Weights of a small GPT-style language model, trained from scratch on English Wikipedia.
Size: width 256, 4 heads of 64, MLP 704 SwiGLU, 8.52M parameters.
Architecture: no biases in attention or MLP, untied embeddings.
Training: a variant of Muon for these matrices, 500M tokens, 8148 steps.
MLP neurons of a small language model. Each row is named by its layer, matrix (gate and up: input weights) and neuron, and shows model dimensions 16-207. Each number is 500 + 25 x the weight over its row's rms, rounded and kept within 0 to 999. Numbers have three digits each. A neuron's up and down rows have the sign that makes its largest values positive.
After each neuron's rows, "fires on" lists the tokens most often at its 100 highest values on Wikipedia text that the model never trained on.

L4.gate173:491502473535493534504468490527527476529497467491494498442494451526552494502507542504434492522477501507518455535438529494500478521497526536492496503502531511474498519527529529526479515477490494523483492513487507548489479531523503529495508482484485451482472487488489504485499510472457546540491504491516533526505531479504539517495500530508498485491482556526553497534502482517475507494471491517516559498498496467486536487495522503493494492516492513482470528416472521492512534497552502498520515489506498479461445481524548492490506469469492513486502522475510517506491522526547537480
L4.up173:463514539502483533518481545514519491553544528476492507503454480541467496549517517481531515524497474497426507507499488547559510506474514525502493534523521547513477472539536508513500512520512533482498496520509428496477495521496525482496499487507492532452529473517448518491529507518540553469537499482522504491498469516492482564485506470493504485522520475512479531460512554501504504512498472474519523511565524472512483467466455514514477478424487524509523512460483517467497527524462517500505473480536496501491513557510430536499493489509507471503518500456506503485479460480513550483
fires on: "\n\n", "sib", "o", "t ", "ec"

L4.gate412:489538500500481503498547498458519488505471522461486461458518530513483495554508509494502499506511506480460488517461502502494514549488472514528506523526506476514492522476520509515435511493532502491504472483510461479510470476499495504516506496525525489538512517484458514494525453515493468526485454491497467557504522485558489474490461532457460536519497469480492504471535487491493516497473508497503483531514464468551481475513505455477504508474543506516466513489470493509516464521533493546537464521475488514487520500533474470521488523475476520492496452497560495488535466513493502509
L4.up412:495508470491528498486511502517528527488484514526519503470520481481468515500505512541535495505544518518509535498507523470525488478498498458509490490497521524488524482540539490507521502498528507530497493543490512519472559503498519495515502510485548505437465468491497536537499509463509517484506531502526510516502482506477467463500551478550489490492530433490499465514502465480539493490541504509501507505503505518524482491525487519476499502534475554513468508488566489516504497530513502512471520490502470551489523537550506522493456502474498519505510482514456485484499528483518491496
fires on: "\n", "-", "when "

L4.gate590:481496491488531494459506506505529483480568475478507513516432508499514484454574481499451524553489503489517514463508472498530472515516545479499485521489532499510492478508547499527497501505488502485477486529522488510497467454562461528487485500524473516536518476515497522534513510471488523511488474507476503502524502473526507514467519506559511505553533509530501501487532515543514459517507534516505470495473480532458503463493555507506538468507501502470493525493449498491512468522475480508546519489537513481507500526537526514467462500517532515531477551495551491502522452496501532467
L4.up590:469485508532534484487502476455518486486498485540494495493479492500543465532517485500514463565520505521490487495530549522553511530471510470498508523522477523519482546500514492470492506518538535499509525496479494452488488506527524433515488499465520535480557492536507475510519498481482482498492492525521494509495509523520503501483447506521485512463510478520461517494478504506522493550531504512518476479472538464532468447536507480529504509496531509484470508507501487520519499544493476494532507487454458522510482525482478492478497499528509527498496485510522475491474513536501559520
fires on: "in ", "on ", "born ", "the ", ", ", "to "

L4.gate32:479466493513504503520541457499523507484470491507516515504541490517524516502507486497488483510528510507513511491500531490540494472516533500537497477457460515515487427488471487479449448486495487465536525492508473541491480438439509478446528503497520556476482471492473534518447501558555550508470519461533484505516497489506549528504473521527486507518456481500504498526506519462500530515477510479510481487488549500514496474536496520497563517502492492510471484505511490528510505489518499514489479521561528502537519522491508483460476500473496476508498536496512549513540477504492447467
L4.up32:465452522462460466459475537477493521493484469501493502451474468485494486485497492510526523524496470508496517521495461510477468476531493514473538480468528509498463492478471513512499526521483455538468486470518467536478506510520528524492503474485531522463458544494489518486512517518534494516495475556487479556482500463495488517551482520523477526473527521479477533546467494531528439502465506487484487495517464515471497522489474515484558518470511488482515479490483526509450494538465501503445486495510523478478465481512550549546519503486489486462524497518521507505532462475518465482
fires on: "and ", "of ", "over ", "among ", ", ", "– "

L4.gate568:482473496489554511529497507555475523517461524535492473493478466515528497476533506533532460495511493517490506475512511465523479524489451491495534503475491516565513539531472523493467496494530541515491518471527512522460513472479521487534492503518502556493482485534534476539482477513479489434514479524469478538510510550490485445508470537554516517504500494508487534505495534525471476548539503481500510493438521513488507504489462499549521506518504507520484510492508493467468495507504506529544467534492517541487484473477493495484456526530528508500481478483496465487506479499488498484
L4.up568:466492465531476514496443470505478540492490459493517526512534500504523538495542529546532533512495508487503471486475493547453499477503499507512532506513478522563456477523512522502466510528493539487502476451514512531505523466504490496508531536473484512473503495481556483507487528477469453502492478490481476508521532504492449475456484503515520494495522504466553529472499534520492496494498556511519544540473525532477460473527499514467499489527512491488423501513505487480513454466521483512477476482490499505510508503493465466511484531494512540482510504530460489509542470495496527505
fires on: "ri", "ad", "on", "om", "od", "ó"

L4.gate692:482499492498513511435491486529537492463477519541491488484502475453495486520480478455510495526470507480502474478512519508471518526506478534499470482477524512537485495476545518539488488501517471491528500475539519498480479515465482526502505494489487537508505504487537491493512481476506533530478504512497504551510521495480505504480485492501491522560536500499514504518468466502474529550496529514497498514469522507464533471509450506458511476553508434504532482479495539526554432503518482499509510505530492493488526513505531490450495463516500497472498454488520493524542514485510505532
L4.up692:550510518509504479483506503480505548420510522511544475489534497510543485484513458506538447476502510497515550520467501457524450512500496497516466503513542540518492495510492493506514456456539459476517490516442546514456523521480487500519513504537535513525516516523505523516515505494519488463504500487551483536487511527505482480493510482497511459492479511513489541510474477533498498483513531521467472481479481540499504474494540460465475462502521485496485513502561486473551496504499513525509478484520517506513454496513513485466495482551516520541549469517501529505455481535523515498
fires on: "of ", "the ", "& ", "and ", "to ", "with "

L4.gate623:478489507505514520510471518515490508465483481492482515469451513507489498571463489513472518531474480488463496518483464488464471445469497505477503502472507577501510510472485476545515519512471486474517497474550494494487482505533490485499494484534491481489481470541510513502484448489513532535556487524494497485499477449504547478491452519492508487489524487504518470479498489531467500508503479478504506540506504483543537537512550474479500493476501477577482478494488492485551454515507503496482495526526491485518479493486437517532507503507504471491510527484429512511510490506487502453
L4.up623:468484495509502500476491533487469458517513499453512461457482459470474493496465515483475506475525497489483474519510520477499520498466505492485521512511433513475474504479524502520517492447488495484492496536512506489511551464487441465524557518468490509486500459482494540535539496528480514488485517460471492476522504516457531486497493463478494480486496480496500493488473514492536491528516475483481527484428526487510506506464516492465497492474534488473499473486559474460497468502496453510518452466488491460475474517529459488502517450525473535456512482487472533463553492514456511521
fires on: ".", "L", "ann", "al", "l"

L4.gate234:444532499516508478505494560483495511490483472508469541492506486510499515485485501527520483465507480494474457459485503550574487517506526490525522562532503527489436461497503517541517491528514466504479494512446544533479488507532497477513496481472484474494502503515508528475491546512534462524445500513464464528523482503482498482507515495520506508527502486474513502516567507485483495511472459500506508492527499476497489532544509469491522519484501503564521502521486503496532510507511499544524479550515522485524508528480508532509483453483520466487510531526557505517447480486446512488
L4.up234:458508505488436526485510519490493547498492482506510520493501556529468498511529461468511445510498469471505520479503545516524509521504486510453474461496526505455486504510559470519523504435526529482496493521494515512479533515559523504545461465488524520513510483489488516530504501490552503520497516504503488530515474523519483539509528490490507517503511486493554501509512507492526524478484499514532484488518513516498500470524530489500473522490488519485511466503520501464484520501521509513457479505526567471481477535506509537560478514522520492502480455512486525466461536504499511465
fires on: "-", "ou", "ir", "loc", "rid"

L4.gate128:452495506524459483491490484481483512518464508463524480506440506486515459487522523489515464456434486509478547506506485449508518512502502465474508480493529532528453525521497481484516464470542518503472476523464473514511501498501499503509536462514513455530488530530513512518531504513478471522522462535420464522510533492496506475481535505530491517507478485491516525530521519525461473522508497518470550455464537524498541494464505458461552472475537550520491499492477523501459472502490502504516521529484511499523533486482468471513515504489500540514529537506469468511512497504484531508
L4.up128:534547453517431459486468487498478517483463484504469537545482528513446540507524484468491461504496501467445572476519498522476474501531521482495501474510501494550541470503490472479491475480530547536536471523465485500470527492495510517508458467541511480516505464529506506515526494490495495487471487535468495486478539514503484543492501494518499489458485498493479490487548490520475495513482469549492527524507452495513486490496508482520488499455511511473495552473508498465535547497512492520537508557521520506472486504484526484532541459506497485513498552508512499491474466513451518507
fires on: ", "

L4.gate603:498485461554497496479521480441496505558518492474495535495474440514504534486486508455440446515502508476485508529491477479492490490498529495525488504507534502477446462492489485492451499538496502475511516489483497507491471519477514494535493542534510518511523497490515486473527476524491478500553515498516496480540490549509527487511531475501537467497501545516517485512510499454457500475487502463502500490526447504490548508475523512501444515548555546479517531524493514537487505498481527511483451498527494472531465490525498455485498492475520485510489517528479475438491442520472514531
L4.up603:516498485502498542545528541505498526467466508511526519526484462500526522494533522507502489529535500507483483510475475506485458540517497498523484508434475497532484564448472480514497449515472498527526491495517492540520500505528484515538501515523485447516545512550520473481449505510491460525468487512483507512524514548518464499523480500491514488492489511487482528521527507466497504489479515506480510467498512485486501535519506515463507483454517502496505450489497512518527520511446518500481463498493471503543477489486520500514523465483475509499515494502529503523479523523516511521
fires on: "pres", "id", "am", "ati", "ist", "os"

L4.gate303:438517538491439511513482493479447510528517535478512495509591502465566501488436538523483492512496538512498495480492492458510543450516479541501451526509536463523500476504503498500465489568508526527496498490476471450505489496500505492496474489506489556469499545515514552545537554508482497530502491478479486556453526470508503509449510482505533515501529487506510480502500493511444547482491469501487553499473458508510480507543536507479481480476499542481477459491508510494459469495497496482521523479530514516504526499497485540502510500514502495500471515523448495478518490473557518528
L4.up303:482489482476514521529500466498524464507512524507469477487480475491483506507474477471472509534519544478474513498543496502524510475544533528492497521512523502504476476440470491490530506518512487512523515468504478478453505507534519527520459501503489512465475474474509489479534517461448491474517486510462518483449562490559485552466507517508553486512482500470486502492557481488513517489493507475504554525466504499487504543506552464553509476483471516481481487435504521485528490490465484483471509503461500496481479500473519537519559482505512462540550515520525471489519532507536485464
fires on: "| ", "- ", "′", ": "

L4.gate635:481508510497493531464572479539446540500472517464503489535539523516507502491515458514498484510453519516498483511491508483548500465524475510491497506512494466511530494511560428494479458482495512455497489522515512511511498471472508472495533493497445494502499521482468586525506517502470569547468485507504455509550487505469525484487556488515490510470488496483543472532511508482458497516548546514483490493519517468531546502502489508527515489482515483482534498478532478516495485462495470513552516488509492527513476539476483531478480519499486498474493545521449530516506513559509499499
L4.up635:494490482517549508507540507504468544503529493494506532484501529483472544505543503454501490510502509468486512485473492530505494533506479510476464535429530494493474526511523478557466534489526501472499487492505508493535490453494449518520527528502492516442476483545459516462542489496476480490513480568512532498511467526533512525511511538442533503480514489466521527503494503523438462488504532497482530452491522512549506544496531489531496471470525533529467513502520501541513472505526499511533502508533470512512488470518481507486520525484451514468482492478471497500504519502508510486
fires on: ", ", "Act", "us", "id", "vari"

L4.gate184:513473490496498524497490524512490525469521476503481499512453564504481545486526500469459534505492476508516526510470495469494491402548550482491451486521538462507522486499518493490482500492538534519501507518506512525492456520506514545482489488511496486511511487515495520533511518543518529499509490534510512507530519495515501520484493491498486488506534489503465497516470508517492493499513466531492478451463507486452492477550509495530536490516534521503487526564483559464469473486476463478532495511533492503483467512534537529529496492519488484525497493475544445469493472502496446485
L4.up184:471510494483517527502518492495546504514499482490470467521457501543538456487531505478491497523464521485509538522487501482492492426512505477488486513490511548480513550505507506509543520484486534511478470496455503529492473508491524485466454497496514506492513535519459471510484499552507517504520456513444529496468504477512536506509515490508492496489507554520502526508478548508460514519521545492505502499481538502457502495523535468507498498506488534497488512551521456475512487521471481481503508498500518497510449532507502486484509518469455496547523522498513509526489477489449511481
fires on: ", ", "in ", "of ", "e", "ation "

L4.gate146:499494508473443540505497483505521503494503493485481510467514483505438450502504515559485471530456440455466499504498517471491446513449475510541524492493540488458485494547474475516533460493475523493504473506515499525468511516486497526489500513521535504513498535541493499522479446463533504456511495446512515504468547496488500507475509469482497537516464498515497481512528494519541522507488488509504499531456514476522522487473486476489487483491521474487542540509518498523495488545522492507507496472483535472532516528509469525489540498455438498479478521477519524478528426494516475495
L4.up146:510520480526459539500558464476501495484505505487492522503490532483475458510498513518490500513526459518482491477481480530500496483514452492469519525546489530541515503493491499454504505518477503505530499560505523473552527532518521521481510500464526560487556520471482521495503558522482477503507531521508499501496504484505516512540499478529534518515518464458484516529546495505497491498529404515507496497482481497488486479472516517490505479503465557513522501481475489491560467550479502505469480514507502516526459490515521499526526506488499526519505542489481466493499495536468568474
fires on: "-", "am", "j", "ai"

L4.gate48:524481508544465487481482481465487468523542503519540490509492548511495515524523497551476491528489458504508429509535509488502470498517505480485512494506445516525452478515525514496524470515510522490479495475545519514487505490480467491565442422472506493501498482493543493462533512559482509476534518522490497494505544494550506500458511510508511453512521527440514471514499485465505469502530498531505527508486545490485520524532537512481522491540556500522472515500519483508501492522519504481454499523453475517536518521488531488460493506543513521487489498446479465517485532518465519497
L4.up48:487503461488491506462467532491557489485482499481486529507459542458511482526526489478499519509479498495518489526474515511500495468490431488456485508470489480489477536494477510489519506474501544508489472502504494479531487498479475480520446465522507500484487524515543516518476502450521494477509447527485534491490481514517526510490530470502499533500498512487498472489523569494506535485521469513526517547489496511468502520567506501511555525494515522499486535501494492511481480496532484524496466532450484448474490531485463517455505480553484519502513481483486494512487492432526485521
fires on: "i", "ani", "r", "un", "re", "ar"

L4.gate529:468510498513515466484498466558492489555479513476527486482489522498499472458519497443507528523484496507538518541523484487524499477492457486505486489542452513471524511499520491487496509487506508511495481489498498489528515514492522503454521456481555492501492496521477523506500507492470517526501453524527542499499573513468482498441484518479507589513480438544491512461505516548495495494470485520502519488477470551468502466520476534475496494527488453470479486502510496460467481515484509483479482467469477494506455532500490489499496508451505494488502492515517469533492497510498491475
L4.up529:433519501542521496516501510498519485494529484519489496538485526529481467506498488486504458507493472448510492541541501485545509486480523505477510509537550491501546548518485490479482509511459486494515503518515498513501472495548522515494500516555510464523499512501515491485528515515522501472489504508484567466511487533502494492459515535493514485480499527551463484533552476534462563510503482509473497511475539494472476517503451499463547524492535466539511501493487490507499527501476490526487483481469496517492544463518511494490510520474503445542453483507508496503481522516533517464
fires on: "s", "um", "e", "8 ", "o", "es"

L4.gate581:506505484530529486485492492548478508534470507496528520481524462458521492491499522526492454492496491552539502506532518465471482494506502518476533525488459473554479477513522521512493522505535508526497487465525551501514513507471485531516469516500482521487480479488543508482529537503457519533484531502519475523482503477503511487481533488492461479484521502535477497535485490499514511475495559494492509482510501456485495520491553467536500493525532485496492532501556513504522519515479509456498487543469433471493507523521541476495456473540470515485508468520502542483488509510480527512
L4.up581:465501451483482520493545501510466529531530493502525496476556541464515511464526504521514485512531461531520530468523511520466467538479449552488546459493536502482503499508518463522494463529533493536496494458535488488491504528466486486470506496517495495498504462499506547516524505526463493484464493511482510511490477457511529523499497507503488497467489512505463507459541518486493508473472472475507520503508512569492457530504503486485515532499544495484501524496501505524506501493450486485536498527519478511440473512523502482496523545516569478524507511476484502489513474473531485532
fires on: "d", "und", "ing", "s ", "y", "ack "

L4.gate254:525515477505506502504531484491501523523473522465538532467548510478492535480508502503532545513445485520531504477478496548488522538497531550513491485526498494499531500511509500506507501505512486532527477502475483518530469475478471525509475491492453518538465501500528499471520498485513484516511551508510475495497533501531533474500482502520548454471444447496509458489500525504521556516506562494511515503464483439515504511474493514495474472487544539525488529484468497474495463514521455493519459517474488502522518516524511449493445496495483517515490501480514473509505485464494525473
L4.up254:487464498508520521526452538485501450478501513519521515522482435485492478550505509467516499495496458486501475504496485488476515536495553501484502495495474500526547497490473480545494470508506483501448483501504481491491512485558471464504520545453484492513538494511499491482500481507521517474522496454509509503527476490522455547483504479532521512503486505502503514488502522454501522556496481478481511525481524511522496568457538523512472468487539488515505524493511515474490482459519460514541527504460446539546492454520484455541520477542504460452513502472516486489480492491492517468
fires on: "\n\n", "ep"

L4.gate607:500518538487477494498469494483524513448475494463506465533540509530512497481497460470483480513505474486510517499509521498517536455493516495522491514488481505516515502430492500542483457512491517539492521493470503500479522479522528481531510545473536501527486440486452467521510497535523518489497489502462474497498531486439513534494479543460495448520488519494475516487540526468514522507461476496479438545497485523522467515524475500480505493535511498518483495466498489518511522471462541488474480486528514450514468502512528538554525528446472488502548484525517495480494490511488496515
L4.up607:558438536470544531484495544498452491497515462503471495519500490541501508471505487487483460510498487517495507543507468513476534520505515520513490540538476553466562478504491499531517486448486496527527487506487477519490518503479497505502484515523503488454491490477509505478556512505486477511518491514572507505489495511481451490522499491475494518443521491506535526479484503486539443538493507504525506527520518548516494502545495464507538507563519545513536461487536524487501522503496481559484525504481492516530518497478480483515518559496484498482518490487495463514513487508515525500
fires on: "ent", "ex", "a", "appro", "U", "u"

L4.gate423:574476523501514514532509475439514526534505520501510503481507508485520507455504523516482512470520472511472497504479531549476520538504518485520466496456526489494555531491490477497513496473557501547523488502518508516530503480487535547494478484507475511507515472531508503503524467525474493481496514496506519498495498477469554498472500534517556486475435496492462472518476478532488518443483483526524504455516497507510509456510480497505541519511442496533466470526518507516512509493525541504534488472496482480494522485501547540515501487480494484521469476540460511487454545529486520496
L4.up423:513495521516461491519509464533485523491460482483488497505507567509451513480520497472537494472481510467486542492468502522561502525514517527519495460521489497510540502475498537507483530501471438458550512565496508466500510503513506439456546477485517478502516469496519513504504483537496533491494489480517527444447504555518513486496485514501528530505481492532515487536483484479501488532504519501504518494482507520504508520521520565515470482482501525529502500512573558533505528510512541460509492489550533563486491440488504473505530508530440516511521557493520499493486496504526486472
fires on: "le", "ext", "fl", "er", "th", "returned "

L4.gate478:517524472482512492501525479542460469492521529506467484527504490545478497496487488502481485542529460586508485513526494541504530528515522513564501518510538495504472517519529489524523519508482517531470508539499547499471530477504469500515483482529472499495468478493524544480513505518480533474514557497528497492517499533490490507511497506488513513523468514524498495480486512465491537487504503527536476510523476509493484524536527495535502479477455513525473482446476514482506492509483475489515512515491492517515534485481533460460551505517469484515476531483513447495461477506494551513
L4.up478:510509488489509514492477486481534517512541475511509522495498530520472450509484444504478480566527484496500449505500501528483484461533456467489509517468518507461511514541481492511519489513529512489483517510487480503518520542501473470501496468524522504491489490471507464489501544505543506456483497509495491514531525525534552502482530496469485531490509498492520502547541490511485530517480512406508511523528470506494498522496489518495484477492508435525495511500502487494521500520520498472486466510523467522503497549548537482447519541528515530503472532460512455488486493497523529487
fires on: "i", "d", "ang", "u", "ig", "ad "

L4.gate682:486499451505454476545476519499539487482508466487494481451500486504545499564513441514501487539484469505482473491503476514475500511466535523506529537491480488522523518492504517509530511508512480554503519457496515540488535506494485493516488499477526504511523532504524505495547553505500508516467502485510529507502542482511506446521484547495539524532519525522497458474491466495461493473465512466525513517484512476479449493472515496501497480514485515520486524487499488514541536486472528504479529504490487501519489518498520498463520436496508501488454474488496487507502449487504464486
L4.up682:509529491485546478528476485513489487474483501505518499528525504473504506477501503517569481512509487473457481464525526515479565522473487516494494502488527506545517474511533512516508481548541487492476482469509543470480492488501530504493511470542492512533540479509495525513485496507514470489541515520457531471510504523526493483453512490524485499511495513463492492473460540534504495511472497515520533533478467459510522450464505536483535514544480484508498493515559498539528490468498475501486488512521497492487489520483452554520439510488521495535443515541560487498496484519424508531
fires on: "ec", "am", "ig", "o", "d"

L4.gate27:457455471501479529512472513481508520516499542526497500465496578548524466498534520476487464530487511485484551486536481482511467481514558518523528490497474544485543515535490497540480423487533490490515511509491503500476476520520513489508506496494489547507485439519489528494513527484491464524506518460485520520511482504493550499506541506522435433486503491505510494530518519491494499526477498506485520466483510486552549509535467496486482488538513519541511530486524518522468505493471504503526458508496497507521535538503461520486544538486465518452463511479514537477494487491475525476
L4.up27:516493473490459517533489485523530531491525537473524541528521510471465514488500532521521470476514501447514511505519525451506518488500532519503500462507489474507529487432504466497511476474544511551493456523449526525496523520510482504493473483518527500502504462504484493489448515502510525525497536471478504515484502526507491524530523550519503504442511519497495445472535497510470546476508550486485499534445491511497506474502469485490516525544498478469473548536472462506488474515475468478474534540514515488493495562491506490460538511508489524513485513497500492488496533492471539516
fires on: ", ", "I", "av", ": "

L4.gate510:437461521504515524471470488490528504481519496539485565505505486470530490475528527495513543485516512497506489474511467473524493519511493537531531509522479520486518437493533514499484483504444482540514521506524552530479451487493502493490502477498497498488531509474498529509526437551540509485481483489509515521510539505508493505518489504470512505481532450487460528452444511485484520515492486513542524489492544468489516496508499518504552477471519468524506484483501537528535477491500538472499495497496508525471496478486479505493474447491489476482529468483534485518504520510488466546
L4.up510:493511516501533501483468492507446509508534487477533478507573483502482484487485554512514535502512490492513458520492474521517513492458512484448524491460475460507523473511544529480509516532511468515502503468521495479477503528473463481479526500473498498469453482507493485512524508488499444543449510501495469483484503520521514526475471540531532510513483472519484527501478498506547495484484544509517483479531541483534527474473482510496552494530533518504498513486507484495505497525531526514488480490490513514472465493468514556530537475497481522497510549512457540470538460549529467501
fires on: "of ", "from ", "to ", ", "

L4.gate598:494488518500522486503514488516486483508461454470512475528525473483505511467491509477506514512513516463451504464511491481502470471510506479426463524552480505496512441471485464499512494497499501479520544514469454491464521449516506472500477493507521486526552542484509438532511491477518547538545490518571549458469499533487503476494512479517502500504512528540490541508501497464491528453511524471521495522513506507540532475465478514502530533492455521503497512522521507486492482477494480505491467505484463536457526524473539541494508510499489536542493477487511496491459536481486551544
L4.up598:504490457499513463486493475472507489465477466472508485517524490496507473476504557497553483510498481467448515432478507508487476493523474496480457469491520525507517546479503525484520499513452523489492458481496533475477472487506477481477511513491525485509531508506499552499478508480442519454485486456554490525547520504495511464500534490505492535524465497503492511485481468477488499484498564468550538503487531503492480477497467507511509527531497516516494527511545493472479567487523530465529467521467493494496501489477515468541513487502528490465537490484500459490529519499507547513
fires on: "| ", "Party ", "2 ", ". ", "7 ", "0 "

L4.gate446:499491527501526546463519497500524479508499522485527547459509538499509500488503541509497507477526505530469484510530478489517511489506524553510460511512436482497485507505491501530527522518513532499484550480507538481501521514480539498465506511498503477499528497503499496494501464494508502488454507452519484492505507463491492521535475512519579514577526510530514483458543503516505540549463492486553465545557479530515509512495493502494547527515494510518476531491501519492544529480502528520499495480476515536503515518486468497462510478507507518528521518486472469464463471581516521528
L4.up446:471516474502502503477511502464501579509501492483486489480513505461516528504513483537476494514510441494527488488511470517489521481507535468505522471494504495539496518521531508515533532473524529498510516491505497483530499514508504516544487482506503534496518505448469501515529537466445467468508517505502499530517492538488504492491477519487458458494504512491478513470457483458479491518513525522489490497517419519528517517484474505563549508529493460510519535497498569515496553487502465473485501487452498485499503530500530534515490519506490556522477529503460517463516495507526462532
fires on: "rem", "i", "es", "ig", "and"

L4.gate89:520516477534507463489493485490513507484515543567504500494489498511455504522514516531504500478477482480495448522504499506522473519497463524515496510523499518488493532483441445468513494469511532523476520487501503529507493537522482512521463467513469525466558506513497512513477488466514515474502450538507485472494504491508496490504468491490524511448490524480510561443510528490545474529515497504510503506488550530512491483530491498466521526552550473427520505503463496506530486490575506477497517521496523464547514485489518427509496513488514523496505492496506461480432519479535540491
L4.up89:516441509507496465489513463488501548498498543515502469541507534496467461538482516496503507463456527522484527499497483526519478486529483493476499508480549494478477460506518487502492506546475525472485523467457496494445495481504500465490497510495473450519494489455491521512504513507509509501507472551473528487507485526498488518487521549438495438442527532463466463473481544461507468494473502477478508514477533525481516524537499498504483496528522499536498520481514498504513491474531508530457512518520482487479500470500487481494526509529506484533464515465462521509505455506516495505
fires on: "is", "s", "r", "ar"

L4.gate344:462524444548486490482530519478494497479474522470525499472506494514469544511523510514522497467484483461467504428462488463507512472484489501511476530560524474514503575547498522472447500484456527475519502503500519489506466546499465522501487495509496512507470531519521492506558458499468533490496494487543486467479471425499554531520478527504516494473534526473526488533472532511428470460461492484550468503491493528492505542497520498477471486477501541508519513514537494462505533535486500494511475499464497475516535508508497490489497486460474499523532530502478491470497504508526505498
L4.up344:496541445499463530483444517447506475478467522512521487498485513534492531547558534534454484498507468491468498455493471488527470465480528478517529530486525476492486489511468508482483485514531523490501520510489504524501530530457485508503490488481528484502454488437482522499501466511523488471512558518444509540496493480483489525475479479488524502467501485562512513518502524447483509489511546523520451498511480484469541494481488448497525502486469478484493499500516495495520491513497484467483505489500484497547509506506512514530488446475502496506482472508513504531503463530523460461
fires on: ".", "| ", "Career ", ": "

L4.gate292:503456466542489496516518502451468513537521507522517486540478499495458420458497518496516464478496487498485533519524515450507463468504552438488510493537511554478501522476506460496550481472513520484460486514478486518510510505513535506508460523514551474494500517487507502510518483502517487502535543512508492529535528517492511460512510516544452490456501531498482450520461492507526543529513512495481509509475490501541495499514511509491517482514470544500520500547482479528507477469454512522456502509478486495508522511504468478476510546531481504525513493504514492478488518551502474527
L4.up292:491496514526515452456489511484484516480470497498487445513491525421542471441483545537511485502470483498473497475474505502492513487479491490489541498516500517524515499539507544522502470476493516526528460547519472523498485498498523527474506447473528480478444498471522498516484489496508496484520464505484455476463532463457527475510453493512516469473486488474509495444542479502482480474522478506432466501476578498502502520488525463523514486543561519518505446511496502509495480522530510497524504517503522467529478497481443520517481487489512509470494491523489496483507519504521567536
fires on: ", ", "and "

L4.gate46:528514537540503539450489501495488523511533500476454466503504497495447531501492495527498541477505510458456538513522489509492521495518482513491481501466491507519521528503531473477505492530482524563462531471488480511546476533489513473519498517490531472511490497473461543500516479528543507470482521459543513515490484469526470499541512543494518490509540505496466442477585485480537500517483532473514514494511525562491521497489521503466531518511521481500492475530482505514494527476517493507493487520481493501529459560519516484528499483518533521527504446473489467472477507491467494531
L4.up46:511556530487531499487527470514521478453487512481464509488480509451516499510481461470505490506499518507560492525551520512491490424546515507483493518489481449465521475515521489485506537528468530528480493515525510473491490458520507478498510539480507507494498469493472523485514523504506482505472527491488502484526471499499524456507495485498506487501543506529488536519471513494458520517504513488499533465444468508488459509480533511465477477476502513486519492467463467508442482490557496492475512514461511495486500496485517466516517522533504544511475494446464519448522482506495497484
fires on: "ul", "ial", "ep", "al", "is", "sum"

L4.gate224:525505530500505502549507511523530455496479473525518547475556520473506482482501488489524511562497510532519503507472497484483503500519485504503505448471488502526491500556496516478483498491444482520498521477512480460510520487510506515508504516523511534476486457541484463485514559490540484494429469488507473486583477535472492522524481498508479529476475459481518504493519484502468545449510490471494471507492488483480494523518519531481503497493470510499475483532525479465503475480517563437493447523488466505455473499501524552504494480472490507522476475512494511489508523500493525494
L4.up224:497516460496498488505526487530522482538482489470478488505557477524521540503538458471479508483493472473430506495479503475463513539474499506483514491500477533489488503515531474490511494517499486515507494537441531531536508411485476521529484535539507458499520399507501503485506484500547495435502469488494479466533482506517512513522476511499467525490498485507500494485490485489554535470482516463479509498537504528460491504489508472476512481501507547523541518494497494486514509483520524475485510505504485522533483507479536512515501495485485476486501510508495535490532519522496513479
fires on: "s ", "ers ", "es ", "ings ", "ans ", "ations "

L4.gate536:488489449469495544463532470526528496485496482469497537506507517499532496524484486507478507491495497526514497497525495512501528475525521493556543506536477477515484468476499550524508485486506516526526465483484506509549534537489496515481445525485510481481502521553476485507490556534517492520479474489472529486504519523540515513478508506442499509466557532502463497513467488494478540494475497487530515554529457468492490542491466457497516446449507498505505472499465502452481478500490505464497543491486488489512514529521487491490533479517500480523501527482524488466538481525486473539
L4.up536:485493476502503508448515520515468514478508474468518505484499508522489422509482522514543478533518505502561513523458520479428455434520448533507494473512497504510508542498472491460530541482475491498500517527478473474506520499480549516498525516531473448472503463515519529486529498503465506458503479532501529514508491541536485514477472512481476464475467532467509473505494478484468534503498461475528471510502533526462491491504533448518484505468484453522542503468519432511501486463490469500502497519452493511513528540509475485532534533480510488497473476461507506500465465496526483477
fires on: "of ", "ation ", "ast", "for "